config = dict(
    n_layer=13,
    d_model=384,
    n_head=6,
    n_kv_head=2,
    head_dim=64,
    d_mlp=1152,
    vocab_size=2048,
    activation='tanh_gelu',
    norm='layernorm',
    norm_place='pre',
    norm_eps=1e-05,
    positions='learned',
    qk_norm=False,
    attn_scale=0.125,
    bias='all',
    tie_embeddings=True,
    parallel_block=False,
    extras=['capped logits'],
    init='normal',
    init_std_qkv=0.022,
    init_std_o=0.00432,
    init_std_up=0.022,
    init_std_down=0.00432,
    optimizer='adam_variant',
    lr=0.000636,
    beta1=0.9,
    beta2=0.98,
    weight_decay=0.19,
    lr_head=0.00738,
    grad_clip=1.0,
    warmup_steps=486,
    schedule='wsd',
    decay_fraction=1.0,
    decay_shape='square',
    final_lr_fraction=0.0,
    batch_tokens=32768,
    seq_len=2048,
    doc_mask=True,
    train_tokens=272000000,
    steps=8301,
    dataset='wikipedia_en',
)
MLP neurons of a small language model. Each row is named by its layer, matrix (up: input weights; down: output weights) and neuron, and shows model dimensions 0-95. Each number is 500 + 50 x the weight over its row's rms, rounded and kept within 0 to 999. Numbers have three digits each.
After each neuron's rows, "fires after" lists the tokens most often just before its 100 highest values on Wikipedia text that the model never trained on.

L8.up749:529413504445559568507499468457512560567452538537458530513503465513511501583467509481473513473483534512512546437452419625535592401454471544486471539395399468454516565514560542530574392524489496489437552520479438376539532510527517512518502480420488495470454421535500494473506508542400396554
L8.down749:497407500540479506504475483543463448471574508505589548470403480432448510542520539526525616493448398474542430529484514433527505536484550513519412485587582373553470447533475465458458531501475585450414411493443557578525532552596522493427556471423467460551607492496494484528518521503550566442
fires after: "r", "t", "an", "or", "ar", "ab"

L8.up1067:485441569516504570472446512492545467457430534465497438529427541576409411414481546548587506499506404497497425478458374583487541515492443425466450556495499465487490481511467468489557506493531490487539502597434449514535520534479464563430577562576512492523499498540443551526485522540467455533
L8.down1067:493543438473405496559535487454475523464441479448399447467424520460466541471494507558482502561547569473531486483538432535485397493446553445452552531542508515542471466522481510447542499484485529448466553335564441469468449462550503495464567489526475554503488582463494515469476506468513530557
fires after: " 19", " con", " an", " in", " In", "–"

L4.up178:470463472478435523443458508479557499577465587497485488495451472442557454461476411553596480539503549463423449381462515475431508493538481415576512498492537599499552482477427479519535496485559501465381464532432546464498573474540470619400584516546348556447458533523495516477460516464553562514
L4.down178:429519472462525489444517609580480520486589446546499454479500426608460538461515553516531430381574537515551531516535464510531534524459618508468402557506365530472473429514649446478456493490430500503524528448477490565574586538523512457497514477434502480443450444500470529494467514511548495589
fires after: "\n"

L5.up1026:497434508474510601464558488499513427487495579483487399395478618365497462455491467541535478531510513432433443583469463500522518478524445441511469488517532531573537525454439443488595463492486531500485540531518523551500567449448545502512540516513527402482485549433538555468432456534471496504
L5.down1026:378526454552499480545406530448523435444512432510478445509524514467503512520545539537450411478598567521605517486504489482557470432447426544526404500536541514499420483431558462430431454510502510489494517572528507546503452509509479469498460604578544581434463457492495470423539565538506560477
fires after: "\n", "-", "•", " Time", "1", "==="

L8.up795:551503567557502541413428458472649427473449512446437500485416616516489491404528521546541505530516558524511453453493416567534504401533446505442416478447490388529487570555469449481560493483527506525546540640535576561490469430472472595488504448487465492476552466516506517510512406515509518543
L8.down795:487503454454452486525602589575478446546531482487546512502491542580510503503569453511504406536560549505486547491436454505478476417514497448484508487540409471561528474484523550418507412389509522436546470473547412366492506514598493503472456485484409418464496466521528519383468498552488458571
fires after: " in", " 19", " ", " of", "s", " the"

L8.up195:440539467495457467441564450547497461495516586445471483531451490481509513485440452550435450552370486443424456466413520442539582600573465494478461438488463564452582536519484473579573511432502689469473416495430551525504525405506601457470591489489499408444524502481498484544535479379525503563
L8.down195:441583481509483629492537457467517507492558522504471586471510559556538509486581535556504463463626460562505517612491502494541487504580554567535454456549556542447657488488479487407435510505413465438603507571523545447548490459538473448506421461494492483524445470374467507483560497539397593510
fires after: ",", ".", " However", "hi"

L5.up1137:401436524459448508464474543564571553551516607395457584575506514422423522618485547412496508523559528399469473488490472491469557488533530421490511482526441496499535498542486474495500516512498534539497463407463506539523548573511486484421487495463472473533535484504488506522447486419474422485
L5.down1137:543469504521616533480482449529487374521505540450508487473529433517459456482544602501469534465540533516468522481458456571501383443424561490469482533465563425494574468499475516481524460571470442467426445570509458461554394476529511469564550468508505413489470489565388526462443563505567499594
fires after: " ", " and", " he", " by", ","

L3.up911:508489543545489511533470445482562480607464565484530623533419589510542505455544356565568511559481486532493474438543568541488555542521391458623429525542449472497556493486469453507520550485471502512441375498435601499493565467438554530459506467519448504493503619501436477467530506502579539491
L3.down911:471426488512441492506510516532403521462497356507536488457559502498468489470524538547483541478437504476462539549509509495463536541518618446570435518567369580522511476558535477417478561450487474517459448498521498530528585483511501628452478497506472421453509496489494539489492455476491579551
fires after: "\n", "s", "x"

L8.up798:585398552506560460541502586486479541487505535495421581364491497549547547525545444417475545550460562543447440433502456521372511492388503500483471588481479503487510536519464453591510489538633544518483527486468443327577531474520525573546589415517529545531528534523379478461430420524462480511
L8.down798:470519462566585493579550400580487515483645498562513620502380579472555478522530529511586485495495532383411432535556550560483512541433465462549486363512500472493463508559587465533561495470467533570560526489449540460510442441513463523519434482494424425537454428497455491487523473483479484481
fires after: "s", "d", "at", "tt", "r", "t"

L5.up129:486445460536530506634453555576476510563410562505477461562484491498570470475463425510416562510469531540477445535447613540507513539491481443535513556427522485545512485464411596475499483456441544432452477489496424499498537474533594616420542508471464613547543523465515453423506437478513541468
L5.down129:497486493475478553493611527437440540561530542545573484549476427527467540482539520490520394493501558525505554599421368552507499520473507542514570490527550449445513481450594405519496455455527495566592527552506506428413457536530551533485484557472568475546479561431440496433548538543452475528
fires after: ",", "|", "The", "=", "\n", " the"

L4.up1055:550370439483498559457463525482486475592423566415533460533464558370586467420380470489510528514422476467394497456465523493447510501546452461536457515497444398514486481481478467427582560480500539526432509501503485500517465486472544454502623493495499575445487516502547517529414526499599492543
L4.down1055:496408548488482484549570521472424609496416414522502536544516475450437497522520525551440472531486551471538492536491466506431492463484475512569430489493503527381521452577547443443437480512505486596545486484482448467522471488473519389497465587508497515472474539519428505465491583537463549535
fires after: "\n"

L4.up4:441435462476576489599480522493522449493493470548445538495475482468583522516438445497439556535429439466469451538561530564464443477523487489446471549466429490486498522462502482495459564457512485417408542520507406523488525485538524529501533493479506595532589475454435384477559522554481509497
L4.down4:506453581570435525450492527511426459597525561568463430504493448545507474510516511517525502478523533522468432504442453584504448499418511537605526497566480588467370524555574523419489536556513539482418439479489429489569514493568481428471493447488615452477564484499413444555523499527577579555
fires after: " the", " The", "|", " and"

L3.up586:499572453408560528471484520502712439522543622496455532423505411481538410465524491550561416529418585493483503515553484513495481501554444495555543489485524400467434537524490518484464455508522493486448544548484534553520499500523529517516545488398439500467523512486511488451538410512555480481
L3.down586:554518478440460590475446507470628434496490543508539468345497531506481394476446527538541335488498461471500431486549354500518526563598481447535524440470502383475444515471551547542529500498508471432489539561436446477514562460426389534551518555539512516500511529453514525590472484542499396465
fires after: " ", "-", "\n", "•", "==", "|"

L3.up565:558516494472440485453446468512503433569488570599492490529533583468529506516442456487564557552356422468437405512506579565489477473508392443446450453545594455530541490478419589451557507443546506511434422503504509494418476463538566530449513565547452477536490500522602574528441476451481541562
L3.down565:417509469581523555524419542543423530441490382497516427504499568444495513409535543532491501355577408479531505515548449515451472461622519447629496528444477562461381468510535469389583563395541533503476514484517423478489548533424483445490550600421577504503486475570469449475477523531541535526
fires after: "\n", "===", " No", "1", "=="

L3.up910:533497502560526632479464458450494514577430497482475470543454508480535468505554443500554507500510537590456515403459550482515516516523434426577389464537561505523478513490449554470492522442480538480408563543433486511552605483472533524545581528576439488542488610517454498475428442584525494484
L3.down910:514444486531501456501556565488509485436517423434399501472465487488499482380508513559541466497439513464440511504522436479415555504500543438613435516473568518493542529545536465469498544453537465457468487473484593549500474550494495483409512613436466504524470526610487551489520539473518559463
fires after: "\n"

L5.up243:520513417467473458475521394539478502485500558448505495589496518473519525554474527492418530506481439481549384535462517415497537542537440548402413463497516547536566540492452554435501648489510541581457486647481438495539464445522517548502588523513554480384526527423502407380557426526530466410
L5.down243:496471570497475564528475476442526470598550478484518550471560553480486495533485523473436407556597546461501606458551419557560516541513478519526533492571453470439518400473425492499484401450438505488416479467473489418545537555492456477514450456494497565533486501514413521573422464498456502479
fires after: ".", " However", ",", "\""

L8.up424:531474576479482469450388457377535381507565474450488523491513548520447399534571501494532488607517577482448449526563423520440540516512447567569528420535570429526462515529435422587561441491585483481496479645538443430522531414611544578431486514532458547570499531546559560501546410543409396454
L8.down424:487606491527514508482513598545480502497473489450541501487496498469538492581572561408529458418559534530462401422516543414566538575570441497571401513561440486544488459548505532465534524474513414511564457515416490528450515513533491517425515442536389455538465441532517527473504564540585446475
fires after: "s", "d", "es", "ed", " located", " "

L10.up1075:535526532483581513514489491435571405495484459483442473496451612456446456441523455505507440606450548464476403528493419614465500486511541477495527530461516447512536508568443598553485526540485505440437561670508511517448453452468444499489538454546491524348540431482500527463473489534477520481
L10.down1075:423498588517469446506574518520529501507530486522482494557390495519541552378531506564487479449531533508567536453485423540476559549622463547501505568533510524506514470438455493428561351457524534441545480446505539512486522481521589557494509502474475563536454505418513433496422495558509548507
fires after: " 19", " de", " the", "er", "ter", "ad"

L8.up39:488513520388533543396459449497659393432542558517485476310383563481533405483554582535554470527483504517519426393494560474485518514550445538521436502453564467520460472496407524464617501419543535460492444562566571504501508565454523547543555480574549476466467441524538576465514373476464508388
L8.down39:530505431467431485550479538511477471576594445500457491533545479443448510518499520517418494416569485494456465531597524475437549525542492508488507371531464526501570482517503521517401516470433427543473525489459523552400505487514502545391477381452522566488506497460449409412518543560437507428
fires after: " ", "s", " ("

L4.up234:514512495419474561516442540480544473529469569532467463473459460493525452506492441541596521524399523436469468407485542527465495440614472486410488547463565444468543533502414524524587521476501517436506570558579543508436468505497571555498450457411486581532571482418481560452543412516498572513
L4.down234:512502457531561508531497429466585439487512491515560572468507480474528449527370549588584559569512524470499445529540429439508528523477544416500583548427516508475463503484513595519529535455477476415487530505484459444574485463539535490510568533339620512415487508478528561464562515496438577515
fires after: "\n", "==", " |", ".", " the"

L4.up488:508452410422484524541535415548531410583479557443427508576397490522563492498566408451491473550568460514494489474518567484416394507429411328476414547445448504541515477459443576557524393448424506503434560576517450590455532417504478527461560489489401527478494402491508518444468440457532493410
L4.down488:484469533565472531552498570432480555428467469473503585415438567539481561459524466497394461561521552498538513587462513503591463497499540527481528516571400452507489473461577461545533552535545427490529510472516507474553452517417516469505570550495557425451538626478460551516537553513502476639
fires after: "\n", " the", " a", " was", " is"

L4.up79:451479516517449558521451484482504512564468463534492583497446532463487452409469487540523522504494537509412459411480462526514594487411530473571520500563437578496585504493487498463477580446467487502441445506389568498546580494499506610501514560536474468491548568491444477494495454551487519448
L4.down79:512499532438507471488497496462525581472483461524446372537532483503602454400476525528523426415426559573519584527526506455482560497400605481521504511523497563474515525575476425481424542479511478532493470470531543555501531485563502580412481542522420443505480459472442566518543430491501453480
fires after: "\n", ")", ".", " Year", " ", "ate"

L8.up616:508460540522530535442557483506564422441522519468422537431483545443473477516454419443546529499506532527437396416469460572580516522561420424487437558504545540435555497487483505505521502495573503439523532579564459529497472464539456529530488488524481532436588570507421532434477404405563535546
L8.down616:569541440483584430564468456504458443483554487467457498459434480611428494419554505557481521525537545510516487521547584504572440476455476437462453532467490428621533456528578527516383478467488484532469516564525542435528529561493534465448504536416469519587506509513530477475452469516517480460
fires after: " 19", " in", " of", " 18"

L4.up563:516516478363479483440507486620504530494584553451587470474536489481456498525598548525517442512522507394512446486478408508555519546573484472389498536472490584457585534470469499540588602487547555462437447527492469474521415567504523548454506504425465478467517477403508514478532510446505473471
L4.down563:451415509559451549423476521492525441459493399510505561507590454538476537560453458571476579439482497514524476495498546584564427499532491538538462537432492425505502481447373423520493552457543526507520452483567480527524483532522385428536504519507492535420543587551508517468507534473572525546
fires after: ",", " and", " which", " but", " was"

L4.up389:505501512359461515396455492510589455503599548456549511466449578494501470526501548487578414484462579479435484481544445484506436481495473516481484502544527455526535478494474480602588475508469553503600463534461581502453465445534580559511514492500469510478503453519611531481549448489562503387
L4.down389:458448553561424478564521395484473527398476512560501373380467571462535404547515547555415488552500483527555414493511503516540500495539427547525458457535530457505553428503434525465608462450522399500456463501501512533598489498427433491404473447561545502471533578458521462442559510559367503597
fires after: " ", "\n", "-", "/"

L3.up148:535451473478503565512562509476512437525469456492485479512483517519539488568442453561565554503552518542492491401466596552548456463593467489544433645401479455514513461455441483522453532423478473464438498539537484483580508491497495565547508521548464520477536620518524446469451425564545452523
L3.down148:442514447478464586499500547515487409623527475539452481458551482540503539580452475476379491589471550516501483480497513521362427533509436486532555505424508506471456579567580374564522536499532506507541494529479419476510468495520504467465477453481595522513479472429511603507550516430451506482
fires after: "\n", "|", "en"

L4.up477:447498405486472454483481576427525505463416612458502542583498491462475475493466395491431553563382480533557449448480577529446455584537484491466471461518489502551518524443571593441451633487473582559473472495536455527495480394573549496540552488510482538468562557418525404457519476485547474549
L4.down477:512544496496545597590486600499502369511522545501492502436450520547531516527455600481572538458489481534545507526417499565566507526455470445605539556490528456528625430427480554563513385538487495472470414514519517491541493581525409514446582475551490505465449509500429524461485574492459541573
fires after: ".", " However", " In", "|", ",", "In"